{"n_kv_head": 5, "head_dim": 64, "norm": "rmsnorm", "norm_place": "pre", "rope_base": 10000.0, "beta1": 0.9, "lr_head": 0.0277, "grad_clip": 1.0, "decay_shape": "linear", "train_tokens": 512700000, "dataset": "wikipedia_en"}
MLP neurons of a small language model. Each row is named by its layer, matrix (gate and up: input weights) and neuron, and shows model dimensions 176-303. Each number is 128 + 32 x the weight over its row's rms, rounded and kept within 0 to 255. Numbers have three digits each. A neuron's up and down rows have the sign that makes its largest values positive.
After each neuron's rows, "fires on" lists the tokens most often at its 100 highest values on Wikipedia text that the model never trained on.

L4.gate450:122119145078181086146111157117114071146160095107095121126140168131104122122143099136118102119147126099126141086080108052151088172042138160114080154168120098150059125128070125134098159120125164089140131183133145182168070123118149090159072114144071135150094100128052127121107142123111111120123127074130140119141061126114105158163071156121127136113124119130074145138107172120158092174124
L4.up450:069085214154077116151132140107157117127123129154126121164124093108060108121163107150165097122132122079086195067100094159118071150095126105100143075069083105083122101127123080108160099139131144137131108176135138101172136097135152126116134149095134112164097120086121116103107130161155142054075167150121138156214157086126060200141145074111214115115129171166142096136130150112091116125126
fires on: "\"", "\n", "61", "9", " require", "uc"

L7.gate601:137095084103181115135143166198109092152101073142134142155168172138102123175127130067133080099104152073132183101114115072176151123098136107184120120100174157095101138140117133109116062097092141145189153086101105143134141067078166096138046094179146143126152087123161108160146119088104111100128161098105146103120119162139070130141139137107156148142103093105161182143029139138186077125123
L7.up601:164083156126138157151142136098106119117141105178143128145130105104069144138108169120111137108170123073114163160083114101101156079115137143124112117143080134101105181114172138132188124198110112100129126127078093173158091145120173145147144163146132122134129125094152148150095155113126127186158147095097135182103109177163119142038148091151000163157125095116142061157084130166062120128178
fires on: " |", "la", "e", "nu", "le", " ("

L2.gate130:098104145100125129141097073122119142159171101137073182147116129121084180105079128109118096135127085153091198125132070169140111155109081083134079123168105132122170150142111151106124054161091199058160173159074144153169164104052170088166112104123154144140163059088067128169150121059127157100141141108103185145162092110114135124089109093098111160149087147173078141143160111167109120111113
L2.up130:196117115152155145077092178150078185159085055180199108130167073175158086182130126145142132073186150143147137138111131120117132064079127143107153094088078191151158133115104168145110140148158108138151166126127173081146137108095138090113122157094120141123119119147121159154137066105096168131112121167080146178087109106112136116134122130150161147136124214121109111154180173138097083106142
fires on: ".", " —", ",", " |"

L6.gate639:142167128099152160154124139159174000101170102146150145155111130099082095164172098041141187071151106116123174097163142129108137095144147114160159154104102155152146121124116126146142145091157088128146207115103156168120139152140180064168151146144081100123134087118075148174148174112181123130127100092231135162140059136058159066117086110118079201131141153101056133157145094128120129115095
L6.up639:121100128070102108126077128110129207112099109119084159143121147127174218172119175141137095114136133151164108174150141095112098080102164152166100136109190093120140163110106140154206167112109114166154127160146081092098105111134209110087112097160104143199109118159179166084096150150085071145146148097085167115125115172153089165112075152089112143088138188110117159057113138093130080135121
fires on: ".", " |", "|"

L6.gate383:132144145129154185115128131087194084137124152105050061144127113132106111214146093094130109123132089125087105135109148134157175119164115126124196105168076104164162167145214166127144134171158166092113092125113162110129107139090215132196138106135128114133137085118059120135170166112152125119049130157173111185104106190133103159157066087162104109139105114095013123178114104142155134096078
L6.up383:058085157116139132170072160105204156076186121088117148109150141137137074161051179147097110129118143113128083143080131133176144120093212136128155123177122143151130077114153188145127144128077091139119114147126123117132173114187167153070153149145165133150160096093120148121130118124140111065154123183094136155161154068131106141148114185142101148111162101115089148139119142139136110248156
fires on: "=", "s", " =", " |"

L2.gate558:069084128111080150122144104129106135139122076167098172152111113142099185103136150160126108098149076055135122101070206165114085161104168095131141202090133148090110136163102094113136131131130107103101154178052085121104129138111176096152084155045094155102127133119140076131115098138122111121094067092100103169106065118142143146129081093209118153134127145160123136063106112153152150199107
L2.up558:153089116122075139131180116133105149099146134100040156088076118152072181128185066190157120104163111176122170112092117109136098171118132036094137140115110161117163175160171116118102059104145194091121109196138161138130144131099191124147131185160140138158144146166106091139145140081154129129066102188161122185190098173126132043130130124148108170134096139133124139121110156121111126131092
fires on: "\n\n", ")", ".", " |", " also", "\""

L7.gate338:157110148054152061143142108100089113161110105108155163123113143100097124151135076117084142093164142120133167147139130104106132122133123137142089158177163122102132145079150224094091131203123099095141105075127171067151144104175159075121102116088061094158098118088138145177095071119123164127097179080139153111105110154193159134123157144101174090046138147171190089115181081138104129078132
L7.up338:180139176191055123153118099130127108130171135120112123135146121104114185091162153144161175089151120198121146127116152173155144106131169176169120132107168164180141176129070076182170156178144141133093077151149081141121136105144165128124064109101085202107113106156110131098084166133140101169140093110127108110156114171155124116110173140135094148097130102136120168128136116138124120089113
fires on: " it", " of", " the", " was", "ly", ","

L4.gate317:103120116114143128192116153156139076122106146103157119180121150115115098181114166169084139114084128075125155108080151140147120106193093137139093173110102080075105156105108085109127201076122097149151157119087169134095152079171093111133114141087140119132103126130182102117062094148126085096171167144224131120129087077137148129136158092233126126159121112126119107146119101108076186181173
L4.up317:132151090056142092180083182095156060162143162156117096125114085099115135167118184137128108155134077084057165189122138154160154097103083195113101128135110153158095110136128066159173126159084097148094167124116117135093130187124137110126067125103120140113173141120052159156109077141118095098162122096181082173100133136125128125124104130107151132174083139114164125162167182101156105103166
fires on: "ic", "ian", "n", " is", " 2006"

L7.gate574:150195148140117135174097164128081084155127109161130103196087126108120053096143082110163123150163060147092141127096121115152130100102096101139115109156128129111126160118168137154110144113145158107110133144155131182112141130174130120128106105143136149102158127173141153158184203119090097159133151109172089145156103106151122132123148142158151155173147133165161179124113142130135115060150
L7.up574:086132173117121152061087103139115116132086124122185098210148109133141144062116177106104106120107125143104091152066114213144128179112107110139117115135173149134104139175097106097183132144157081084163214140135124146110064122125113124113146153126078179180173191152109150150112111130096122125175087079091105135074180125153157156112115071100153102115127180142096114103131159138177114099195
fires on: " by", ":", " of", " as", " for"

L9.gate724:135094108150095138139147138085112099145145115103156111134125094136091114121207126123145111082131142136130089126103126174080141183149142099172095107207186127072154063068191081146126135153163107101122060082069104086125107138115105098141178148153084140167132175067169151113129118081148169161080114136115135152134137136149141155159118141130100130116070166122156115096167125121069095122115
L9.up724:157150131175134150146145116145160143039114110120148068145120112105111098132131103156079142108148128109161114117122192175115136080136131111151096087146224161128125154085113133107102131139106114106154141113094067160125112172145142071168108177160159198134111169165110130209125156075158101132112146121121125102154109140137174156076142148104126030136077138090127108138117134124110143107153
fires on: ",", " was", " were", "s"

L7.gate481:184119130167118144110120093086147155186111068155101127127112164111150165069064157108077163139152154085108155112138154169134110133096130119140186153138171118168066109168200073117193115130172145105085161163155130094141092115112166127132130160123125122093117114123097105120145112108125090167110125148100114154096152102154165114139109141070130148179172129135114089104189151104157041175099
L7.up481:145182108131087127071126167135131160123113123132122119126125129187226169134099117095105128112144163101115100092124110140094124122159124090125251135086161117121141181120144144138134198120153185113125117143119103143105104151147114204129134117168115110066081114152159087144106130176102123162099153193127092160143141094102163114104121153101142112158129136099126103113136158126157110122117
fires on: ".", ":", "|", "="

L2.gate107:141102154090141099153142084155085075107126134204153103139115083117085082136114120132117121083144060084086110170095119093176147102114131118108122119104134138148134188156137136125119126065151114133161155160105099189153122164090125102160119105191133100166085099113081115188141097107169168132094082090165160143184163087155126057106111147145068162150138155112088203143044180101122077132142
L2.up107:147147122168123147147099089108137191119151158161105134130090108169129153095146153151151087131099094113142163138141079142123132113144147106129118102148144094118161122126051101098142161087069138066169140107155146101181162124179122092128189120125127143184090113148073133147123097164070077165126115093120146133078164044128171167105064147146147154129131090079122146143126148215131064181127
fires on: " |", "X", "-", " Se", "TV"

L7.gate14:133070162136124155167064096057173066132158126144024120102093163150102071108128103144112140116166121133131157097106086116158141074099100145121078145136085103169111080128151161137110117133102112164043112068173195081065105118144099087132131158114088118053152107094119140122088152100105113174091163131119113139130143100151121104094144107124127122197114093159104123087166153085109178070126
L7.up14:119148115154140127116130169160130034102105164177133159070141063096069136105109133173130104094153067116074123194101152114161204141108123159121094142190085163154084094183081111134119097139091088165123065097131141144135132174114136144144004111143159107092160160046069160167141080179124063117136129132152150134102084102094121072165112194138104114137109095171146144165143129115107155130168
fires on: "=", ":", " a"

L6.gate663:114074093098108107100189142134128135162145132133086113160125160148143079115137157106140156147088181130121160136153073088147117117149122165095133131133127255121148187112116144060155138102076102110145114117112083164108152120105126093148153114084150122055147146154034113177108156101140130154098135084122088192098059200131151170161161112103169154106113133139117122132088151120101093183098
L6.up663:125162136143087142076152146122153146174110049117191126200095092124162148146112078154093142173131076174113113122130066154107065111111055138070070166114135135046147145107089165060166135104150113115156094117151078148140096163127168126125154118160149169049151133132131148131043115117142094121134074124128156122145086112148108134139136135163139087096139163164166124131186159128135118204085
fires on: " to", " and", ","

L6.gate66:133072073121111166183175186087115116152116141169166140109175104125138141148091122125146114082149085191124148129162120142139072231092087083175156146089136120102097200121149120128119093108149107177104126145100167147149132068180183144125219068108076152082074118107138149090091128113105105109077066143106102135085159101086110119117093103124139177076108138100100145109133084154125147143111
L6.up66:144068102144112153151119158157110155166082162180083152131130165116162163105114102145124104130136126179151130164123068105156103168111093107164131137175178123161141138137160166146126083138113109093098169193144151166111149162174102062140191163148109146126157155144192147142136088123089176129135135139136142129119147138120152145100146161110141160105177175129142144064145178166050094096067
fires on: ".", "unte"

L2.gate182:082117107066146093160181116092167169077164129106095111036061079103156151091108047138151133135059119159130132095174089112137150119118127070126150076196124140160156151144090114115123043121146120133088092113105135162157152052091132101117142098094184151138107192124098130138114150170068128074174133174145113125197145066130137151119102196118145104152118114123127122144150130154123126101104
L2.up182:114074140141060121198131149148170223132138108103157130131122150089115128170130034169143108150177112192156168125128086141154120060156134115114180147055134139178144131130145213219143074134131145084117057097130146138137111122083162104124182170099143172143091178153163107083079105153114170122198163193138159142136145108126140191096138177144136068104157149161113091117174199143141060097114
fires on: "'", ".", "-", "/", "org"

L9.gate596:133142179114158148145126127108179082134098109082131139151139130138164143169137106141152095108172105166136193147145083124099100151155111092148100139177115084094153193066101177093112122127132072129156084119149140175145112148104151169123102111149168122122136100098114096165121153085138142092144067145214151247175170205162164127169120089135129123131149091101082137156089141139074157100121
L9.up596:135173111131142179136150164187151140139110185141137134137173073107143143107084087082096137153134113125167108207155113082145136160026145155102177204086129107115128150093144144088078121161124193127133145120082116140136129101070151087121170154142066084084115074077155154126084077133118141075167126157168122151093119096161147145101054154131070138096114128159159146138109085113135109160152
fires on: " |", ",", " and", " (", " -"

L9.gate145:082110122142145147135137114104100097092113145158137097128144101135080127126138172140160153108145156154119131150113096146050099068112124124128109126123088062126129151103150098122125091163117155128181139179086147090128080121087134143070153139107120115186144100134101163133134092164086158113164109141074168127137148138144183105100091108088141099170143098060114165140128087142128085105063
L9.up145:128161145096096150143070129069086149135127122178126122122078131107134124164094125159140083139076136091116139084116105133141148049124084117139100121137133093130102161154165115117133117135134130097130080173131104137086082128093147125087090121156136161143171166131154129129101096086146180159100130151069124164161109170180083126104062110153187139191111158095127161156085137137157148158136
fires on: " a", ";", "\"", "-", " and", ":"

L7.gate97:132135123146133096146135160109165074146108124113128126125063146142142231061145053167099150130123071103079174147068145141122113129140121168119111154209111148172135140066138064111065094141111132126117141099121190125138111108122148018175091146122128098097143147124130155158132207142128176162116075139089086142076060167160116127062099146115151093107179141130148159171150146116153147099140
L7.up97:177064106143170151143098105103117125155160133091144203089162137140161141104130130114114178074136092140125096100145144157063147182151177158107114129151143164175146072081156136085131124105120128147178131136098064173123060145184131077102178106127052089146086141094179107132166127105177164121102104147174094097070085188170120101051136098088108117093160127165065096093118175105102117053087
fires on: "-", "\n\n", "|", "\n"

L9.gate6:131097133141104098166146117150086111134126120138141132140116131168086140136183127126130135136156090163122069130121081135093119130136112137147138137162156171108150168042128125137115155086124073142078160159116102163122141140146143104146125138176148083074106177094084105142076138137106084132160090124185124092122075134164181121132060164182106164136165235114153090128156118128182102139093
L9.up6:115133142061094120136125071130109136122156154098124162138186126163157123178131171100171151117124085165153090165170118175142093169094151113187128117109170170104117177087137154096143155099130084103063122166131103123142154080135140069142164176117136117146104094164121079185116143099104118049124100169114107106156111150103178097132109107135153167080166169107150125114133111163162081146116
fires on: "–", "-", " to", "b", "|"

L9.gate252:111090076145122174112100079188198135131098117103133122095140136141178090162164121074151140122131102135167109093178093143119122141145087101122118182091160145141071124017155082112123170111067155153121174094108138127123093104086176085097159135128156143045150184168127138145134116159130094151059119131141191168138127135207117111126102132059175176089131142090110134108085129148141107134147
L9.up252:134104087139127187139092146128168094145121198084109163114093138138155113128128112092161140078102108145151174131147075082153104167116098100128140171057147121105099195102130089194181103094137129123093132126121159153088124192109116070135176121155083115105147125119156148133109090115126142097146063088178174134098094120209126179129139143189113142088143187162120158107131146130089124111120
fires on: " |", " and", ",", " number", ":"

L9.gate143:174062080110141121151071043115176160129127132176114167065128154093151188092142080121190127091187065080121078108127167120124151147156162164142143164060173176149131079124155096166127151102157069117120141126125125119135163150101121075173119165143134149094039169155178115072148131131140131118091078069158093117098126175148194111074163131106139169147144142172110143117143163106123138102086
L9.up143:096094147140136088146083135171171086138110118114112126075143128140124125125103197146110210079101150106152140096142128196075167093134156144123121105141153172112122047152096117112128201101190149143135141130151092157075082148138146182081155142118145100092162071232128113103196130145171180068137082140093115157107141142126115152111143118132111078102130151110142146097128050130086129087100
fires on: ",", "."

L4.gate313:082112149095177112207085147112199070083092108168102124076100087154136122114078132124190093099137073096082113113085157130180070144107095116092149153151113134205136160130145114135079101136139125149075077201075132161177099184121138073167104146108095141096142123127073109131099173112123138148129096128140099187159110109111088071114043131092116144185149151094117178141164177113108100182122
L4.up313:117136164138139142092083146100106135132170152122087091124140152133104170106159132107114104123113213146192100096130091194083136179120128133181182080094097109113118074105163156110218120140098137178119172143117101143087132074130117132127119119153083081159139120147137075064135187120116123085132118141146129098133115112111141156150139150078141162125092186116133101103167139114158088110130
fires on: "\n\n", "\n"

L9.gate89:062113058131118169144158145138169110102086169088155146089159077085135109113135106151160150085047139207106125128149190137145143135113062095081083136104168143117120110136083181205108126094199086126151202133134093142139150158120115131179067087068129142121148115175131101120135153151144130182148140146122060170103131160134077132206129172150126108128125141137106123127104145135127136159153
L9.up89:086073107151085135157114131147105082139106122106183179121173075082155146163148031136127102087114172079120094149139144123123127112175134079093105149147147155118173108126138159218114106167174107129113166108126140137145159176122104129158058122133147175164135118107145080129175081143138110170113147165128171194107083110158089140144138172141168064146101075126096142107157186094132104165143
fires on: "o", " de", " Rio", " la", "a", " do"

L7.gate628:129139070147195086165116131106193078132138098115062145112139129152084099164093064081136099074141110096140129163141113095108169131135117132144144157119168151140087092094138149118129111112213149138115134109129136128153148074152145081146131122112198109113112126084138097180144134091153171143079111168170076174121092180150149087065112147170140144101139122138138143111144089138117157095109
L7.up628:145156083141147095104086143124102143132140140101088155142126081135106137092104104119161134124152156168170138176149083153052135139148105134147125163131098163200112093140137178060164130111117150177121059121132165167159126114139147130092130111098136140108152083087125061118194124087167175112105115112113075144146150190099163109108132099138192099097184041083188103131152108098137117086131
fires on: " to", " who", " that", "'", ".", "ce"

L6.gate616:184140120102081145057130199198145162135106079134118130124149186146100180195147092136149126157143135109125090143114136094116150154146122161170137158099118146124074125152143116123098153193132150084122084110168156076126108105097168126093120126090162131066154092129107137069056111099088088174127145135104079130044146185210113167097134125092127135146121098107135117119140112146163100159131
L6.up616:223102162190163182086175160172117129073130109126105192135085136133123160139185059095172147191135085094114085131139135127051097157152133131080154151124109140108104141114104094133137219176132138132094106164124153151084058137128134107140153122097143160115142072144120120172158160158104119137094181135120181076111152155092086109157118099136164136154122099117130141107126155111108127179121
fires on: ".", " where", " pursue"

L2.gate358:075105125018084164109185114188091139162115082097115152140112140117182082149120096136165133136164110140127168141128077076134110172148099095061102114147195085092146167122127103103144121108146130117128108148168131145198190121167141124088164112175071142096162121125087108116133130088147145111150122109139176086178154174130103165101088071160169155145090130097111179105153099145152124143052
L2.up358:082094104166114160144116135132070182160121138152126094091143144094175144139123103142124120106096166140099130175087186109113137104111072170143142044199190069157095173139137085120101099149193127134124104213156149157090156104125147146120133141111138098093173128154088141084143049091161134116112151094147107126140105145113132151117148112170127138173134154148170122166140087113175116032124
fires on: ".", " |", "–", ";", ":"

L7.gate78:196102146210176112148165164139142097132126142134120157155102243130132189132178083150173131138173125146162162099118147121133112168109107133075096156186047154128121137136169197111082139076135117121070078107168182101183054120189102088119129190108115077149137174103148160116130164121163187140069085155105129142109168148104111123124098109129125129110168140136143161108159134129097135085137
L7.up78:094143150133124114151196187113126132118153115106102102065136166122145130168147100158148099166165075209181111103112117057203131119082168096077036154150090141162138184174119150128062100139146116123123071074149166158157066144156074111137086160114152121134118178143113193128126115135188101169108152211175157169111113085129106133137098100119137138102158177158113175090146108139114112127121
fires on: ":", " of", "ora", " on", "ate"

L9.gate360:112124050129171103128107100141066136094140106157160041091140084109135105157121144128115165109166135136112167146199151158149212138152134125146134133123154149148111099102080131147136144116130090113126126071148146116170157178097124177160166124111144137097115117160181187138139136158159158149136139108152098133086112180142138169195088146109141093163179111137191074144167153138175139137075
L9.up360:157092144189102160060112051202152140157127106143136168138102155111147125133167128103166162111140186101104085119133142128098121087136219133142124072057166162060114072091140172060169202127109053071113137091121162165114149112158144115121136134118116136109207123096092103163137171164127122067130103168161178149160150178118120115090153124111138078121161147116092103078154081145145052110102
fires on: ":", ","

L6.gate295:096106169089112142172109131105171148111115117123122114142101152125105140116108128134130101097084074042072199114151176109175138115118094179173108185149115103126104151180090174165124098117102171148186080166102139176140100034115155145133071117119129154149179105148071155179125105130115041132134124110178105098121089067134128123142107164140136127146089066121193158110094142111185152122132
L6.up295:162159170121154123132107149174115123163083131151111164106102161143098185142131089103136157106110095109116187126109161148170179156122061176095111158142146145141063155121159150132110098125126108119159101091084189192108123125142194144162112162119081112126161036105089116095165136152142122111155106093158144108103140092131121078137092144157114153143147093076163108148106119129169107133174
fires on: " (", " |", "|", " m", " p"

L4.gate725:122094208131116146152203114187134104185125117080133168179112092068123128177135152123184099104208156136095169091114130126071103103170098073114109111148151140111169171145099126207174145118126126084099148159134127121139081171115133124145156163122129133150170114069132095101142137137141107153205087160097150057124143082126119091092179101115140123136054074088113113120113167122118166119119
L4.up725:153176111175129116119209138142124066098091121160154165146146126116106170106129099146125153096128144159126172124111099074154151095103141123162115110142102177111162156113094112118120109169146131088145147069166148129154097143142131088110145126159156150088119111160049130156135154099120133145113123136141118186115109197197093123178160123152069114137200149145097153111162117111145129134179
fires on: " which", "1998", "2000", "2001", " when", " single"

L2.gate148:131154125146097148129099083139126034101149171142074129112109136138075131141189066172100161098163065094167111182082193118158096141081123092153173142080126232126113143154139135089120112060165121149153115131119129181078116140100172123126145147146161104043135145122120091101176147087153083135069058080190146145157087171135156120121137105158137129172138124156138139127165122125168107145160
L2.up148:073128108092101134103069105091106083170136104104130119118126099076147180126146086125102099112157108119106142125138155175102111183104137145130135148107143190123142131126132106098162139097128101138161107237075066132141205058082128123126125069105105139139171117145152079153144141121102138068128136080116093124110118222208142114120103095083122118110086133145144098099152140130137074109101
fires on: ":", ".", " |", "N"

L7.gate55:090133098144075122133136087061165159149141113136186151095155125084147130109190123077098135130114099170096103126160185112088150086165133050138155103116109149187092109113100124093099152084158164178117068188146110098103105113114066134117126133101184137149203137180152184102178120101205158182155128167129101122128147147102088130160136131124116144138129078161155111142117122076158136154144
L7.up55:142148147095094171054124127150124099134073128132149125162112095112117134113124161144064127089081100123133088174129122161162087076118132157153117098042156162107154108122076175143174120141076094103150072123103105133119119134136154140115080138104110188155130109152122144162141129117142063161150134091185072167105170137132210113105070153149138105123120150138111097059082089139146131128187
fires on: "=", " for", "\n\n", " a", " p", " by"

L2.gate70:127138206182173118167097145123131168146197113164100171151114090178125134120134159082115165091151085116109116092142144141120127127083086135101095199134083096145140109146142095066136152130045078117074125136100152168106165106147166145145112116116143138099122130095095110164097145157096132234139128154108104120138145055145121101144081148036041138086102104106169101087125117123104153123195
L2.up70:127178154106149117146110123116093140146128121102124128154168059139105130104089156073052123133116108095141084152107098187109150142120100132184106153160146118142103174124104150125125163104124079141146117073150161150140149178138110118132059105119138133074080118095110105161078100168093095126142095107143124112071152070097131170115146142156136140109090136158176141114101114115128156082168
fires on: "=", " professor", "es", "-"

L7.gate160:115151054121139078134140105163059072088171129101112127089157126168181113166156133131093188088163103100110154106106139067099077182129140118086181105113138165136181053149076086128168113091167155079103136179086116152094111173066153149124179116104089116138115156142126103146201157110118126090159130124082146117162155140087089108112097129096120173119123166123134140113119104187134118117078
L7.up160:149099093061153150124131130116152130123122163108090154143155214135108143135179196067088137096132187101152161207146126122098119084074160120179109137147186087132113094121105131155166155141150125137115103089125120091091107163123114076200157110145105150160095115122155119097219162101079155143163138142113095104074131121087073184120122159133137129141190173153156136130132168145168057126093
fires on: " |", "|", ";"

L7.gate282:119167117079077122180122239102118136115165141158190087151156113110079170104145162167189089121123157099098174148150161183114189115126124179143117077113106141120106173138145122186123113093245143099085145171124108146140125082076125126164108152138108133154129139123096143142131165150106096098150117113167132152153143086182081136141115177134125107120151106136146120129132131104152139150113
L7.up282:119185107100153107155170136130104109111157139178107108131096069143073159101128157170217054171144102154155117115167148119142178083124132127136159157098138117164124180131171111181158113090182120096162163111130059155188163066062128148203110136182134137155121113132090120121098161151141082107141158105210140173141104147112147064178043107100068161174169121129119136132135116097069113147112
fires on: ":", "=", "\n\n", ".", " |", ";"

L9.gate276:126099094109139106125114099124140127149117143102133112094120119102160128144094161164140160063161107132095148136111124120126126190159150094159108183130163165144132146083137148116083131108103145171126151132137180186068091137128128065073137147159094141144132099165135130139073126089113056131129164111152123132072139167149205091093116098108076175112196065170090105119094168135131117132186
L9.up276:095085058147112134046110176123119126147180216139118116120182115178140120143165168153126110135122107120127216118124182172094143147108147097078122197116135119118132146123132144146121132128124120117096169119091144084118104174109204129123102162146165158157095081047199220061134136088148156154102116097147112117146110112115133127177103136155059108144108160130088154140172117114115178106111
fires on: " a", "|", " US", " |", ",", " m"

L2.gate601:146167190121147147165109073087103106101163156097105154197130107097171109068123084127143074199086107165175097124164144133084108068125143130084154131113110123135148122141068197118069164132176160179167132094127083138112116125142134081101084098178109157123090119182169139136091106168112166122117102156145056126157089172147138104151103135078134176152164142075159191148037181123169155107097
L2.up601:103137137129117110161144090158093155122161167159162147147174068148155022105110143156135108145019105181178132057154082096073084140187190113137116167089065076092143123140137129104107165092127096143148159063127058088144134134114114128141110118124144152180133126159118112086067154165128145104156170105069154144165144154108135162171130129094088172178099111075102114151096146122120179117103
fires on: "s", "n", "ie", "ian"

L9.gate547:135141194144127096193131096173101120060103162110130171167140098089144102109082219144111119224099111131134081095111114157149142112159120121134074141112143117178117140101103092032129133109096067068142152121117118152186098157075147124104079157092180116157165146139082141140199142147084127119155167085085169119115128131129124159198106109147197105157173139130116152176113068154156153153096
L9.up547:157146055117130177151169142146101173149171145179166130130139144072096146100118177137127114104142185154108139114130137124144117140113044140125122123091175074122090113112113105099151098107125143116152115127113183129146122149121177129153130116124113135142147134164124089116104145165136131134154074187131149125135103126097044140150142129162098091115164187088168171090130142131183090099186
fires on: " (", "ga", ";", "rd"

L6.gate695:117131103119115146039165151182101163091137156141097147146102130087122141155125167103104120120116207189106141114127139162106176108115034131089130116120094211181117172153072171097163154163074123101162170134117064160144106152096138101090111110106178146099159090139114076132176159112147163136130111074113174183103143119087154155104133124126133139127151144126123101145153102162134132157146
L6.up695:091082097132106047072146150130129065090098093147195108181144115192194061165122134170078123214140127140085088168122139105084188129107150081114111103079113158144139125156141151140139114122094124163111104118132100076095190120110166207070094107129155156137103171108048141124093158143129109144097134142105186138140134089122133159180112105127098116140132136077114068133110179119091100110155
fires on: ",", " and", " well", " |"

L9.gate808:102162138153116104110153207123131149138095082148115132123121130149133171134054109107127099187076072110059130146090131149176100149183087140174129158102129124186083167144164154133084111120106120119163074140084035112205099086113158140107093100074208148094066130145124109140075132133150111130177082118104148130124138105102151113208123169124132101130102092127125105107160145111180131120161
L9.up808:160110136125128206109069209146109167230117126133095134112098181137095143117118094116169159156106133086127157107093124176127150163159084174142145114117141060094068174119145111203141135230180120119098110109133123112142139101142147149206071110092105098098092160145163070121097129178125177094086129141142102046079100123118195169159193102150166167180145130141096119105092103112138139122126
fires on: "\n"

L6.gate481:148090118082141128170069155094098143077087144122118073142114117138093153170227123141168145139129167119112117157102141193122094170110173132157155103160170129091050114110107159096180121061206120131113137168075101112100185126110152125135134084148076100153085099110104100127147107177143106122154117167169102116112199156125155132120088182115107147189127126151144182123087147132164140116149
L6.up481:155128085121140127133086137133111111136116172083125076189100130200089160177187137129170146120104164123134140174115134145128091173090156122121118136100130166140114141124118101083184153038165074092166170136105095122076156130107134102142113069200036130169092082093115113088155172128141104133169113115144150131140172191102156103164105161128102133182149140153085117066103124133174169144130
fires on: " |", " =", ":", " 1", "-", "n"

L7.gate201:122092075184137121087119137139152163151121095089084115132121122126106135155114098175126104126180141143127166092091159093076162051139122133152153137169114091135066065143115132105159076147135152169091148159106172085155158124124137112089144173165176089150154127212119118111170168137143139162095118150065163102183165074141137132125148173085121185159101134086143129176098196146116119128117
L7.up201:158143115139150102143137142117152125162104139098092135147134092144118169126090160095139099126088148180117179106112119124144131088106107114134167159094125087193150066160108103149101121132140143145089156155184138133118114159120099146076091063108108058151107145155088070124152138128100139086129148087128088172193146096124073074153161137155132129131125150135113153119146164136140129144077
fires on: ")", "f", "ling", "men", "y"

L6.gate708:103128126122158120172123128159181152129126162083157178125102220184139120160181079133141087109161089136139113143130091144099083219183088179152150155105158121130155135046120164108093160157133096107145124105121135106114125146189100086111196161142127118086120195120135144167092138128123089107102115108119145217108171126126079140086085126129130142091161153167127117104112116151099167090128
L6.up708:120117133096128155153122150143154133101070133098109115088172173174168151133147122114118128092142140110157168189125093149154073170092139095131082134095147147137102161097131076063115170089064150108166149104136139178071133186135135075167162136165115137140118148136105130160106113086110147058156152123168118105248123217075060228075109071071158128115155147131086161124086150153162127173139
fires on: " |", ";", ")", ":", " ("

L6.gate178:105128134198144132144126091120059104125161152101102164140201125161136109174166167080102148146133099138110108170176074150096113126142152122110128127129132092132165117114096083143146134187123143095117129101111088055131143122088179170108121123160146177140108118098145104119145147098092208138100130107088132121134126131176135148054100161110132153103119125134098153190046163160091103152067
L6.up178:091124128136051127132096123084097109103118140123136135138112142172170161098100116153087096132101095112119160098096134118114154085160100050203111135086127110158076134112189155099072147084111115116157080160145050164172143116106164159131062147152197175130142137143116160112114122156160118156055098113175124162151123084088130189123150092097082127103095122090111145116159145108154122076169
fires on: "|", " |", ",", ";", "h", "-"